From a checkpoint of a small transformer trained on Wikipedia.
Size: 12 layers, width 224, 5 heads of 64, MLP 448 SwiGLU, vocabulary 2048, 7.98M parameters.
MLP neurons of a small language model. Each row is named by its layer, matrix (gate and up: input weights) and neuron, and shows model dimensions 48-143. Each number is 128 + 24 x the weight over its row's rms, rounded and kept within 0 to 255. Numbers have three digits each. A neuron's up and down rows have the sign that makes its largest values positive.
After each neuron's rows, "fires on" lists the tokens most often at its 100 highest values on Wikipedia text that the model never trained on.

L4.gate206:131114087111112189086114118143172124141136100142127126147147131137157098173128136117156130170111165173093085123112151112099115145136149142162197119139121175159121133135131092123146094102096068169112167114161098163119131114119067138115135121140141131122147092170114121135142161126131139110
L4.up206:104128088150138131091118160167144117179088119133122142164162130154157121133119132129112113147104147149140097139126143152105112117140122110137156124158117151141112113170171095142101122117125089180056160133148144179149138134169130148171158144092165113125144099162131120158144110090101125142
fires on: "ri", "wi", "bl", "si", "fri"

L2.gate108:122084146195119119138136135114114101099121141148098134164146109165111105134146099138125138183106132151132114171117120088169072144105089151142163119143131121118133138136122139146091152112171098131142126096088146106105140130186113116079163108117137130116152140071148097110171120160100136171
L2.up108:173125165096121122120143127130142118098134112122156122153093097159157163146138145160154170070115138164127153183135127097140113129172147141041153118121112119134105084100119116109111135113083090121127114116155125084137144122109121169088152137107136109111107121139108114127102156120164079116
fires on: "ip", "tain", "up", "ce", "er", "ar"

L6.gate354:144123138076098122116114144101158118125090110105080142123121147137178122115113138170143120173123126142130123105149121060090136137184142109136131135119098088120123109096145124120127127128162093156155102141135074170121125139102156124153127158094132126176144136110067092114150128125113118121
L6.up354:094126122165157141147111066151184113110184095110075098092149135126200126152145119110094166127158127135179141136165122127100131139138128126175115123106114114146142125124120125148149105133126164114147094143122164113110115174173115152157122156166122131153113106116133111146141128132144117146
fires on: "ro", "and ", "ab", "av", "ter"

L8.gate266:136064089107116163188111162105113150173115132172083103130081136134129119147181141136121098151128112134131139127099124071122076130157152128138154107076139130166114108132102132153073122161157131136161119142068120141114128137123165123128128158138109126117125131089125114114169112132166077102
L8.up266:142085171158176154149137110138145159123148084177133134107112118142156152183142131089114142102153116131142138126110159120133117177143159161162135138108142114134130163141129069132128120103118160127147126148063116125126134101113136089146172123119143115138102134067110156153127118116132125126
fires on: "\n\n", "of "

L6.gate395:147114160126100071140129135117103117173116152127145097131096105146110057143087119101074115156116139137168110117117105108153131183110070113085130121112105117172125111127124155127165173134159113118142155130125133156145130155123096117122122107138106168125147103153123122132143145098106130123
L6.up395:091144134123123122144127114139162130184137134093104099117125078133142144154117137100098110109151097150091162121103149144094174129114111181103133123132135140136134083097096159153121101130130139128142148126128137125134131138121101141179123119111159107114112135144105110127140119136096144119
fires on: "in", "ag", "all", "ind", "ear", "cl"

L2.gate384:101137121143143147088097119134126147122184122126114130127122115143144112132126093118110145133158119136124137134094120168127126133113104140112122096121124135122054122063084104114143128127131133095110132091132086129110091115131094171152100160134131168157128144141117167162088125114110186148
L2.up384:124146123137115132093126138113135114114111123153143119109159108111133097116127138141120153114139104122136108147058136087135124171108103137123118147129141159145101169132106086076143150177128125132125148108127100130114100099124124130151136127137138146135132105130098136152151164153116131147
fires on: "===", "=== ", "= ", "== ", "Born", "===="

L4.gate310:124096105121187157168109093129133140129144133150145141120115122133134129146137123144123132139161097153151167125108136132151089156117138139124145080162118123158172113121103129186087085112119127134147133130127124097146125177171095115113135142152185125171126131147101119146138157136103106071
L4.up310:116136126105128126116127140128133151117120178142109136164150124160121106113126176136155132142145109088110095119136123091118150131125161097156114122129115195085139136152100143131115116163134120159161109108123061138102161132191102136144155116134156124160121113168127147132131166135137090116
fires on: "os", "lar", "under", "id", "ad", "Mc"

L8.gate265:130155143119134114150153135126163103123117105067113132107144136150134121112096140113155093111127140174102114165163113121111104162099117129124114122124098130128110133072084147129127142153124105097078122100106103106140142106130174116058085143098128136115119120149145089084148154130117163142
L8.up265:160124123150153117081123069083103106122170133130168087143120093103135129123145145128143129165147104139162095163119163128125107122136104100155125084162126156073137101101128129115149137143126079138168111091116167115157111100140146126130161096157161110110115166106099130117125123136112148134
fires on: "ep", "dep", "e", "Ear", "al", "olog"

L4.gate285:133141180142137135151092188120131136114095137104106084108117155127147167127143129191129145122135134122117128111084100130126070138112173127102113172163110146120134189110129103100148150141138129185099112206148109122126134162138115115127113123125072161134122130124111141160149113128132132133
L4.up285:129159113136121134173082138098080092170129122096139106110105129112145108149107146124125086121130139107124096163104114127127106110130160141125116125145128156112067160138139115149124149135176102131087164096157136120105103151156137111108107152140130131125114153147110131114151160149134133117
fires on: "Z", "j", "ov", "z", "dis"

L4.gate255:118120036184128112116091134141144132136117122135150103090111126152172105175103131124085123099169101133123077133117168150116106152139115165128156139128098118132115090145116128128134113088119112136111124146142148124148149104175095095110151155119129146078164120141138119129120145123106111138
L4.up255:095108113137115150132141119102170138141174136097117109118126134102145132150124137143155099114104098178144161164139132137088097140125132136121136144130142167119143140150126122120148124115161121160131135133144124163078143116131075139129105113102109106106149090128122154115098113109152094094
fires on: "i", "al ", "ic", "vis", "iz", "eti"

L8.gate224:136111132130117138154091158117108087158111109140093109147101171171163132148142129129116097143156155069152118109087119114105086137132138097111117168136104152108117127146147135173142104146141124115121112164111144124127137151156147099148167109137125136113163115169118131164096132164176109095
L8.up224:161119168114096134142140126133103107162163151099125171104109155174153154097100146120136105133136123130170160123111137116077157127146106121116135131106100087111080110097151089145140113128120079153161122136113106154131178099093119119119100126136145203149145107130154126148156130097169097094
fires on: "ab", "as", "an ", "re"

L4.gate165:117113120137124098139130129155150126134138157163087141105108163152142132075146132124101095093150136118122145106139110118121108109085131153154122130101088111117148085116138065138113139160133139196098155102100070160118111127133127174087125124120151132100112139131101172159138118138111139101
L4.up165:123075171153114106093171166145128136124096145101115093108148104120145115131140094109137140133098132153157098144104127115097111124145139152156084142085122150118203172137123118126088142118137089136135167127124109135144123123151131096152142196104127102151157106133143118115142096145101113113
fires on: "od", "h", "ound", "eas", "sit", "amil"

L4.gate228:134119131166161140122106135164138116087088142107101113144123108165151173137118086147121151126079131139129094149115167122135100112120119129138119125128103141127114137116163107087099136124113152194102116097141163103145099134105134130154089116097100164154112108134137132092164111147123106104
L4.up228:073112082151125173125105129139130141130093143122141099129134131117122113196159091155097159114126122087135153111141136145165121078089133158119116130161120171126089147176132102153134161153145128129139114176133126097111111140163106097124097085110142120112129119130147123123154115095094137126
fires on: "ed", "ity", "e", "ce", "non", "og"

L2.gate17:109131127148143155139091126090097102145117101127110137116170116134076130108126139141138145174132143160130126112095165116102155139130087098120127132094143152130102114125104086152108089074126102079126138127139107177126128099114130158136124118100129132136144144131127112151104139136174112104
L2.up17:106145143118143125125120140092098114100135135117130160144143113119053147131106152162136132145132125152145143128094175132120117131156101107152122135104138183128101154120145133129152114109148122098120103126113163158146121133108120160160111183111148113095132157140104148139131130128161142116
fires on: "Sil", "Sal", "il", "cer", "Jul", "ant"

L2.gate169:140159130141111080141147125128116123101106121151103139150174123079089114129139170144140112144094127107126143144138152128127065082140094097164150134100142098115106158114112135142144108107140147165091127116118117124129114056103127108115154152085127149100116124117127140134099153139120116109
L2.up169:120108150116121114141167136089115112162129122116132167156172149123089137129137106176149166161154173155149162158152146127127123114133109119118116155131147103128106123147052119151167110100117095119146104102139124183126176138127129114168144119122152176122147116151119135110130120114073146111
fires on: "on", "Ale", "im", "Jul", "ant", "Can"

L6.gate337:106121148127143137151141105111109118148155126163099099116142152146132127150120091141184142123187148152122077128133077102131128128174142156126106122120103123121129123155084146085142135151103111128098154112128149082142103082114170151119110101099207157131134140133130169083129112122152147174
L6.up337:144089138111125112158142107139105125131109149088156132134126080103116102098126084115147137166162149135133200126122115104142137126136140121175124181116159156116137120122123137124113103146152105116102121140129144163150108113100151144120110093157144149134099144185130099110135150083133105100
fires on: "fin", "r", "on", "mat", "Fin", "S"

L8.gate256:136166063143143144088141131160122157169127084156109139131131163119105118158099128168146129110148128179136108121109115132137110104134115131151117137113126157191108112125146154148139095117142047168142161147101138123120130130145134136112133131159147171123130149106115094119154124128093125139
L8.up256:153147135122148121102103113165126096149113130149143114137128147092106092123132126111080134127149156134128118114136087151121115109121100136127111126080138135117140136129136124074135117148156108144159142107145116145124169123118111105118143134113165160122152120163148173139198179094137117160
fires on: "fi", "el", "si", "li", "ri", "en"

L4.gate264:113160091114143136171160143155126102141160154139138112105135121142139115137120115110147135096135169103109107140116135143119126118087116093110171137160111131118125141157118136130122101113172131132117150119147109145136131143113111135100088122080118137138134127089137140126147198170142098088
L4.up264:100107121123172154064066080103147167134093125097124132113082083127122120156105171141111136142110126135130148157134125149132120116099149102135166129139122116111125117116123163153143127087147102170130141114133111149131088158101109144127146136123119132128153108118127161123112143137152086136
fires on: "ou", "ask", "x", "z", "ton", "s"

L4.gate351:130161100108137120112183108148082113149130146142115119133113150090132110140114135157120124099121105096162139126120118132155123126114122115116121138077079162136206108121086120145130108119179144107120156119144154152113113127117109100165111109114114136161157150146167161133145123133109079082
L4.up351:097110098102130170149135134133080138140081134116161132094101127138113150091130087159157082079142165077109119126138133141168106103089156112137093121140109147113105105125107139129143149125126117121173119097131112097106118069139150143054142097132098140137189145135090119102137130154149124123
fires on: "t", "d", "n", "ash", "ight"

L9.gate127:138074158159127084115127110121104139125129126076117065136137096062176109085118103133134161122092105115143142106120132133094126166147156152159096168151138109130106125124119135123116120140150121130100161145114124132137171125150149147126147088159101135104124093117120128145107178094106106115
L9.up127:140116192126165108126130097101134144085101134129124165098161109134138142121148143137136117152124153122141111132123153142117125142128174112135110134149158140117129138148095181141140141179133147122111118171118122145159125121140175153139126129136145158107115135127109103137115163137075172155
fires on: "(", "American ", "ian ", "English ", "ese ", "an "

L8.gate401:110113093082130120119143074133106140113096122132129140163122125163172161182118133153118183148157151119156091127129097076117118128158083141138118123113158139154146102121097131126130143163114107102138120151155104116111144101092138129101116130103161111185162152117104169144135155126123138138
L8.up401:131111141138178130085138140115150106148128131110159097185086198128109100136096142137111134138109117118141125153100135102140130160117107159123075111118140169095149154120156104105164139143118112134147113167132139127103120112116129106077131111129119131142139183078108086139103146147132117110
fires on: "the ", "s "

L6.gate370:121091134118086113099103113093100136144117114158114119165115108110142148108110107129129158111107118115186148127090160113101131175113121132094157143162084131144113100127136149095122131104129125117142159112088076153115117099130101153125137114148129115098115158142090089123137090098147155135
L6.up370:121098138126137139142148143135155081120104082181125097103169141101126128111140116117136136109076170105146115147139153143140133145120110075183169126140188143118135113139110117126135112122132115121130110050139108145139146137149155119061128134121137129134091134145200136172164133127093139107
fires on: "ap", "contr", "p", "prom", "P"

L8.gate274:118143156113141137102114132097099124138118147119134117113124106162127123151116148130114149111163144125115098150093118154153112168122103159152123136169116085098133115046109112174152090127110179134111116109156110145152110115102141110145154102160113115141127145136142122139107155143140127110
L8.up274:138137121140100128117086165099169125126106120154125117164150112109123108111142141146137144147125118144165152083118146119147138157138106158105128126181140154130073156159138124132124132106146127132165148112179164113149125145139161143139153108122132079117146104142157101170163120129142149157
fires on: "st", "H", "h", "ap", "dem"

L9.gate238:099120159127161139117125141092097168112125151162085135139070133149113139137167093156126120124108124118104152121104139137162152130136120157115100138154151123118117111127093128168071105174107183070095134080137103139087131131110098137133106169129144135155147175086107158106109140152110153118
L9.up238:107100106128117100150120141110145102121125133128136149138079159173103137115114127128121148182104127132094146141104156113201126156150090133128147131127144149112085121127106146115121147127122118104128136076152141113123139119148104135098193132145149123112098127111156120128107134120144136107
fires on: "ess", "ir", "H", "is", "ap"

L6.gate322:096117107123130121181143114141108109128107120117153137138090152122148135212136101147147140135126098126099152145159121070107169122147166094142109131101118184116119075113072143122168092117165078104141111110157121144129135126132116127104119130139130167127126095138128130156145120151124125120
L6.up322:082137128151114151166099139154102119106134145110146122115110112147166148150116124123143062119097129140129125104134152106126144139131169110133160092115140120133118132100107176159149153083101129104149137127183125168113129089096125117109094144109110118147114080154114156160138096117156150119
fires on: "el", "il", "d", "t", "et", "ou"

L2.gate242:149125081105156116124078090096173154136138119097100122108121137147131075137089123125137120116169110119129127131121095142136139153139144156155103113146159167148135118159117099172156111106118071128138160162138117151087133170083132102106161155103127104128149111189169142127126112106125206114
L2.up242:131120120109133137102106135155112140119170131129122126156133148095114148092121099111142143063125152138148147145134109136108121160128134114125119187185137150182159106132129153180171116114152131126122153094140153157105137127131140144150114130097127129129139114148167115169129151133099133113
fires on: "are ", "it ", "L ", "aged ", "age "

L9.gate419:151133153150132122112129133126105126130144132115117124107126112116078084124108106115130146113135115143118125164132108118110104099122143093112108098107156193120133095178092135168121133151108119097121114085151127147123113099162153090149142136114132112146170161138134198150141114169110121101
L9.up419:158114138149151113121132099156105087146095118089108165099153117105115137155106151135111105125155112144086148112075131170140116087118143109128159146185119117128153099134084119132084116125092112162099119120150152109138094125144140139118174156095106156155122117108117104087123132115131130154
fires on: "was ", "memb", "were "

L2.gate354:096095157106126128191143131106136122154150105108131113136128131101112147171135117110084098138142135094102123107105133128138144149074158119093144102151169152108127117131137154165126153101113169111133166156112112107157139132137159126139144114105109118124144068140091099126127139123109152133
L2.up354:091066111075132125145116130107121170137167098109139095133149115121136151139123149114093121129141147086110145097111096148134140137141130127099152092123144157104101118136151133146057123137117158143156155126135144100118175130141161122145131116082139118120132090115123073116150145124094137129
fires on: "Al", "all", "All"

L4.gate24:147140079124130145184131105103121128077104093165123163125121133101119155122148104129107153136137095165150136084137115150136112121114141142130145141143159140162117104157109132133101074131128113130116136162112105149134160096172141103105160165084167091137146160118171152127165109130112128119
L4.up24:110070152142130123128100144110142111121050143119148118167132139113150121176155121166146108130197126157137153111132111107127107087117163141124100097153103116139126111148119070154130096122108125165120116110113143119100169142154147090144134110134101137165138153116118076162103149141131134104
fires on: "m", "os", "ig", "ip", "ad"

L6.gate294:140070142106194159110121102099121133133130161109157071123148126184093144133162101130118106151135116161157090117125139125132171128135115128143107107136075144089106176150148109110112164167122118133155115126078135118100109125126140129119154176135134107122121151094160105075139105112087132134
L6.up294:112085118130108116124113117137126118169080118089181114139149129176099071134143124112129117108119091129155113150166112123140196152137082135099104139131148077181129105150137110140134120114139101160121131111132137150085151144132108150128115093154124108127111079114154105108131112160110119134
fires on: "in", "ab", "f", "of", "a"

L6.gate258:136129091141134126092120145113153131124134180093150081124094140124170140109097098168110123122071150151128086113080151133150125128180121083099142147116116091139154136119117115118137117119115126109094152129112122114170116120101101107083151126115139114143134109113130177130117180080137071133
L6.up258:186122115180144130152124129155122113119107099100131115116120107116112128154130103147181114101151142164154109082164129140114170148123116116124168158114131106135101119132102081142116152082127108156118128132141106110144129125100102127128152111132142174138157148146158173152133153088155073134
fires on: "B", "re", "we"

L9.gate201:114106098105122134134103131092108106127157090102079102137132103096146140116130165133129096101135148083087097128104134146123138130129156106169137095137143122082157158135125104165105154120114094117119127147125086135147125130116145130135100138116151123114133156113120144116117116137161097125
L9.up201:146081121114168124120116161104118111103148151140142152099128143130112116129157114177122096113111145152156101104133119128144135143114138137138148085094137143100125127110117080129135097105095106128170134132152154119121179095117080132135108093168161169108104118113134122102116151111140090168
fires on: "a", "ar", "an", "ab", "as"

L4.gate429:088171078132153140124140174153106181142104122133171138119109110117154143130099111161169105088121138118098156139137171149174112136135130100078126121131140130129151129126148113146172141130152120131110131105112116140182134115160119153119107141088118094152189153144134155132130156168138097160
L4.up429:155154123139132135115117163175157140144081092104126136117061097135161166141139178186121122170101163129128147131128128079117114127154127141116135125144135121134112141118163097133140140101112091116124130126072130075154134176148089138095125113126152117165205154146142129131154131125183134126
fires on: "-", ". "

L2.gate94:158128142115117130096108170120111101154126113138147116109147153129104136135154157156088150136132142106152167120117143096146145144158087159137134133132090135115092088101124121095150127145144103073135136138168150061117080116134078141129148122110135157135141135089098151100108127114177129141
L2.up94:092088171142151123134099100129096095161134099127147121131186113123113111129175153123099153133152111152158134063105098095133140156132099155118148122131148147130146089115132102133084153178131114130175102102133130046164126119127103131153126124128130189101114139135091118100121125138128152093
fires on: "it", "===", "'", "op ", "several ", "=== "

L2.gate248:132104173146107131138144076136102148094129142147132092106061100111086128094100089140149112139141121136085134139099101116116107102152168157139157107119081111131122123104123098130148143142141156139122115079124111109122124114143145132128149138111149111111109138151146141101172141106128130123
L2.up248:085132112145110094109138137145126133085135146115118154154150096092124095073117128165136106115120145125151154138144118182116108171123137173124111141115137133131132127123107111123110122106114104132083157171163096143117151164082109164121141125114159093129099186127159089095118118104122125102
fires on: "at", "e", "mat", "Mat", "pos"

L4.gate415:095121090138117147116175135113139107152095095116142157128125167098115119130102120114148130135126118153145146154121154129137156131116121116143184128154087103099119128132088106125136084151131118134120100126152083148148130153148121095130123132159120150160108141112157121142147136170129105127
L4.up415:112109102129135189105162140145140094119106084125109147135159092140134149104094120118145150129095131137155106132105157124119155119111130153125192141128113130108120160127111127144136125133117127168105140102135155133179116122126154098097138099125133123104150123118161125105164101129134164133
fires on: "syst", "si", "al", "ri", "ed", "bl"

L4.gate152:112131147101175153119148151160138110138153148133111131102111145122163143130141086156114123166134136096116141116128097156139132136124105150181157099104160118146139198175113132097158193135126089091131161118108134183151107117171124110143135142133111129153100125135101205120116110154125142109
L4.up152:118151126071125147107115132147124094120114150135109130114121099114145154128100128151126134117068139086138169140125123120152148160146144088119112133110163140167080099109134143126109107147198150139141155126095133147129130139151116133116124120118111095134156167135122121100167141152128108112
fires on: "-", "le", "d", "s", " ", "tim"

L4.gate416:128127138133144170111117154157122133110133118076108125135148125158128145113095145091118148147152104109147149129135161115126103128135155140140104143150074149143134052057086124138113175152080134140109131141131110100116110125136119147105100119127072094171096135119155108117128136100146121104
L4.up416:088131153128146140094127100135163089134119120131166113130097094130145131134160114120139159063111126137140143150165137109181126110116111118133149126112145167100094172150117087140152144115176094122109122091096159117120120169110132142148137149121136141098116137136111131160148084114126136116
fires on: "ag", "ul", "it", "aj", "iz", "ther"

L4.gate93:110165152127081109126124135116122153136131140138127118140074103143125182132134117116116155110138114110148128165112137085150139110076095100148127120144162135110119138128133103094101111134138122129155073135087138145146055118137152089087138159178136103182120110131112134101114202089112142094
L4.up93:150145157172125098127118180189110111136133140131119144137092119112149158148125155151125136144125158144165120176159137149114105102122151134159104172132087093108113156135127150100177069094113123114193136173142133183114136113120136137126130098101092102157136095127124108095104162115163087101
fires on: "ed", "y", "op", "d", "ud"

L4.gate434:123101147085111166170119137132107143157154146153123092179115158125109107184179123172093037120094134110126113134110136107116118146152127170145146117106153136105083155163159109124082098166131141163169130149130133115141113143164109105098158155098135112114137107110116132158154111121089107173
L4.up434:086147170103156154109085104126115108163154152123136129134084119144109110139139097150103144119138149164088122122127124145110107111157120124151137096082121177157111133135153126105115155128146132133108170126133129143157077112150130109103142124104110118094145106134128118103123165129105126118
fires on: "in ", "In ", "of ", ": "

L4.gate207:114187105151165125142157128152113156138129111142099127108138116123140095170161138151111138142118111105142075113115126104146097067083108135145155154179143079139116115133139148100143133112123156123102116153150123123109116160139140135148084127116149097120129158152144110127112126141142149155
L4.up207:114171092146149129082153126112119141173113111150110148131125171114140113118137156122139135153152120095120124112129142130106104107133112113153138139130099093122096107115157167121178100088076107116083139124166130147128136113075120135104111115100155156086181128152105129132102153177142089135
fires on: "ic", "Her", "z", "her"

L2.gate411:168116115090113102108121093153105111106151070096126120147146112135112167147140138136142083099158123137124123117121103105099117124125137122142087090130170135115133081151144143159088113145110097130108099145123116143157094133124119113155140143194102151159094129078092135105166106078133127091
L2.up411:111150128152108133111111141133123134107149124133106143119104109163101150128137137153161156156131153120142117102099130153101135129123137135160078167121094089095133117128116144137144169082134077110159112118101162162155120109104115163145136129112125131167115126126122110154172145168142118151
fires on: "ar", "ra", "y", "ad", "der", "ed"

L2.gate360:095115067145127084125157108129110138135112119120113148149133110189169095089101122089145133115128118101091130139135181115079134133114126088130122143123097127185143153167127164093151129097107124130117163105108120145105135073165113117100108146167120088125157139112155152135116130127136135117
L2.up360:159136079123146133116110134149161142112141091117079128135097132133138106125063113146162140139166137077092136153107104134156162169098118159096111128141128150157073126110134106139114136120122153151082133087093143148098131141145098093118110111138138113131151136115115188137111118109163110105
fires on: "are ", "ice ", "id", "igh", "-"

L9.gate123:139116110117142146156107134110132149147130117142101112135118115121109112105151162152104178094140126129125147123085176125074138178136145113133156145135154169137100183151116127155103147126129137144191130127122145117140115108153135156139078165092112146174138092115115110162107171156179130171
L9.up123:118119144183124120147103141113147108134137089151099130141109145125137143119156132183117183150158135123171093136173111123164084140116146135095129140073189133165094126104141098160129141131074129145121111082120124143142135119113124155112146141139121097165129110191077158101070117163116085126
fires on: "to ", "they ", "t ", "They ", "ight ", "not "

L4.gate30:113163098102160077167109071113168108114133132109104142101114090160167145133136114133089106154143168146162116113076125119079155113145144161099144168122145151166113151123132093106120118147108161149115151104148116179123137153169136155110099161135144145144142149110108159120143156110130111117
L4.up30:118143117083124118127099119118101103139129086149158109110143118136128152149101140180118128172112119134149139184128111150142128164109107114127131138139100139137140163116128088112133153117189137127134131099123154113118108085171076135090163108136091125143152137127126135151141161133123134100
fires on: "-", "z", "k", "d", "w"

L6.gate289:119110138110147106130120135121104083143121132084097090119142094167166172117094128123121127144122121134102083176149137138113133141079135132122124127130126147088117104127118090116053125086126134149128131107159071125143117107134077165094110160117151138139129132085152139102160120109130125125
L6.up289:136178133089125129136114142116122104146117150154146097169126152136157096129133134114160136206110106074144113167116122139128160129145060121172126121130090122136113122114138164107138132130093152128137083124146095161120121095156156108112149140138150160170122110154141143165113095114111165107
fires on: "al", "an", "h", "as", "ep", "ath"

L2.gate218:136129137159109105163141111179118138108099121163147095127101126154177104101134098143095127092133145153128083165117091120144112125135095160132136143091092098098136090081104166107118126136137124144156139155095129113095135139139116130090137126096155118107110109151128104117124102113119115186
L2.up218:123142124146148082118105119142147107097125107138138100166088153134136134165130113166116106119139132140115117170139103117114112141130134140129125141113096133147144089096108113107134138136123122152124084153123121101177099111152128115047125164141167126081129121131112121154134077126108137124
fires on: "ce", "al", "ock", "up", "ron", "rec"

L6.gate283:158116123167130116123123083147115107072137113143137140134138157129100137151160134140094156140160136111128158124116166104107151133155157126160125130105092155135143083097131132126087102128115121154151097152133146108141148131137121167121126115116101105075136118143089127164138095137107083097
L6.up283:127117132155172151118143094118146134128121125156085151153150160171109112150143113101117167134140115101144166118185181121150130138126139104165135160108184164127143107161111109131132133090135124100153121127145131174110148146105149114155117133109104109122154127162106128153136109151160123103
fires on: "ag", "it", "y", "ach", "l"

L4.gate91:105125149141155130142138122129148139136187114123138105144128156141115127121104143144125149128122133100119110172094164130131115145107158132114150134125122181124102141148151117136139122124131168170113145118125093122147116157141120117129137148149099167157134117111103125107145130194104113110
L4.up91:120101148156138123109097161107123141106114158155101135134139117150118096150141101141164166127125105120096090084122131110133135154091084133137112138182105138125109105114111124192172106160140139152172075150106134109161118161124101087129137153118112131106167094156100113130154105134091129118
fires on: "==", "ed", "es", "e", "–", "rit"

L4.gate377:074150096152100120124100143092141085084126107107119121117097139140133124164126119136181142154192129132070117106134158137095117095122120146091103055125124094122093134126132105107128114166171125152147125126117121148148139143140136132115096134090149172147121102120140130135134155106160067108
L4.up377:057098187094117091182120118101160118143116126066127144121092122091166147154117148150133161157131140112127098117135130124155129085114126131126098128132114109150150154111139170156134100145132125126134129136130117119140129146122097152116139149121143152158158085145133126136147150107099105113
fires on: "z", "ou", "ig", "or", "est", "ag"

L6.gate447:114104132125158163091146108132126170078110171080154122150110106152152153135134091171162134136085120151085143123123114118169166148102097130097177134142097130147099114077105090133141134102127137105125098117157100116134097188126111098141118115135132146153107132153118145106137151087133134169
L6.up447:108114154135125137126120141136100166107136120149129148133153124164155102078114124149125119105142151158161149113160155119095104163157124087127140132105114107188123127118102122132109140159107181104121098119126139101122157135097132124120123130117123105131152121132112119119108128111122089082
fires on: "B"

L6.gate151:168080096140167128175182104105129109116120172124130156122124164110159126124132181145123095133075136198111131137091125127141147128133119107127176112111125129128124103147124136112131081126128093106135134130082134118106097148090104105118110075086128144171112161165154145104161115182131126111
L6.up151:120107161099121144126118127141146134138094147115093074159125133120165159136103142133130125104106169139107144133146147099147124176129119125123127118101180149107148135124142089090148124123146101107114137123084133149137127163104166142187119100144126077157103137095120110110119169115169141177
fires on: "at ", "Le", "il", "le", "mon"

L4.gate442:176168114144155131142128160114131120177111102115163118101116127117127100094144105151147134138150144142123096107152102152150092112151147098133175179103135108120097108091154135129131151138119149096108128071124138142085151139128139139124086141119151091134162129133076145114139183109136121139
L4.up442:115152128117121081127118187131114108158136123110157137154144161166122162139149167119110131127118149146139098099149135086127147140138134085141152123127137139157103116119208106173163134113154118095148199131108131154087164142113077137149101114092163110159107117134079124085140122105143102162
fires on: ". ", ".", "a ", "os ", "t ", "al "

L4.gate45:119036126150131146114105123110108146087126124122114118135101105148156119155119100153133125102170170129121136142148114124146146107153129082128161164124125083121087166111147135110089137136112149159131114111070075094138191094142132135133145163108103097138149142131173125134121115115150125120
L4.up45:143096127141094137130144132133105139130088120138126136142135171122152132080136142145134120106146128124124092137081112151117145133094131131151093120116169092118172100100156105123102087143170148124159082109097152096129144085148104155153109116139134153078123105128149130146188122169137097113
fires on: "b", "of", "s", "at", "u", "f"

L8.gate344:099098153109171152119163073132118095156124124119111108111120129098121148106117140126155123170150117175114135117154163103066104138136168139114120132159109110129085112141103143153151106125111118144114144122116115116171136114115135112125136143128087143151101130121131192162142104115101104143
L8.up344:105142114174133129128112115122136150076144142107125131138110109132077096095145144141112128091099100157134106117083088150142138134131097073127098131150113142161104125115126149129123104093131126151094146139147177131102143140133083141138109113139133113160100116149088177102146117121102161081
fires on: "it", "e", "\n", "al", "at", "r"

L9.gate86:125088111110171090158075141140152144169153129156147118130117106139102131102121121146135111145131110153124140105140131098101116125178099131136176135120129136128115155163139101156152181158138113144101121126133140117144083129147132147161184157126121142170089128153111122123132133156161109141
L9.up86:137141137137131132142085130104130134150140088082117108133124129103136156137141143131137140113128122112116145108120054148139114134132114109122157159144164150138146142109151116118134105144162107155100132124147134130167093104106141119170095149141116067178147142139120155116145134097102134142
fires on: "to "

L4.gate94:149145109097151130134149121114113122104101158113110088143115128112135138109166130149139106147123125070132143114143156118080121156156118139118131134182147149153162117112168172093137091139154110114138126132120139174125102099143096131087159085167066183126128117108157121118090158128134115118
L4.up94:131138171109120144156171098131071108115154164113100127123079159114104140107144110124120073122137110135146116121093108132100148143182129153128137141131195172129140071156130132144095110089119127125118154118169161138149124104129124131096141162136151181117118120147120139137131150093124141195
fires on: "ian ", "an ", "English ", "ese ", "ish ", "a "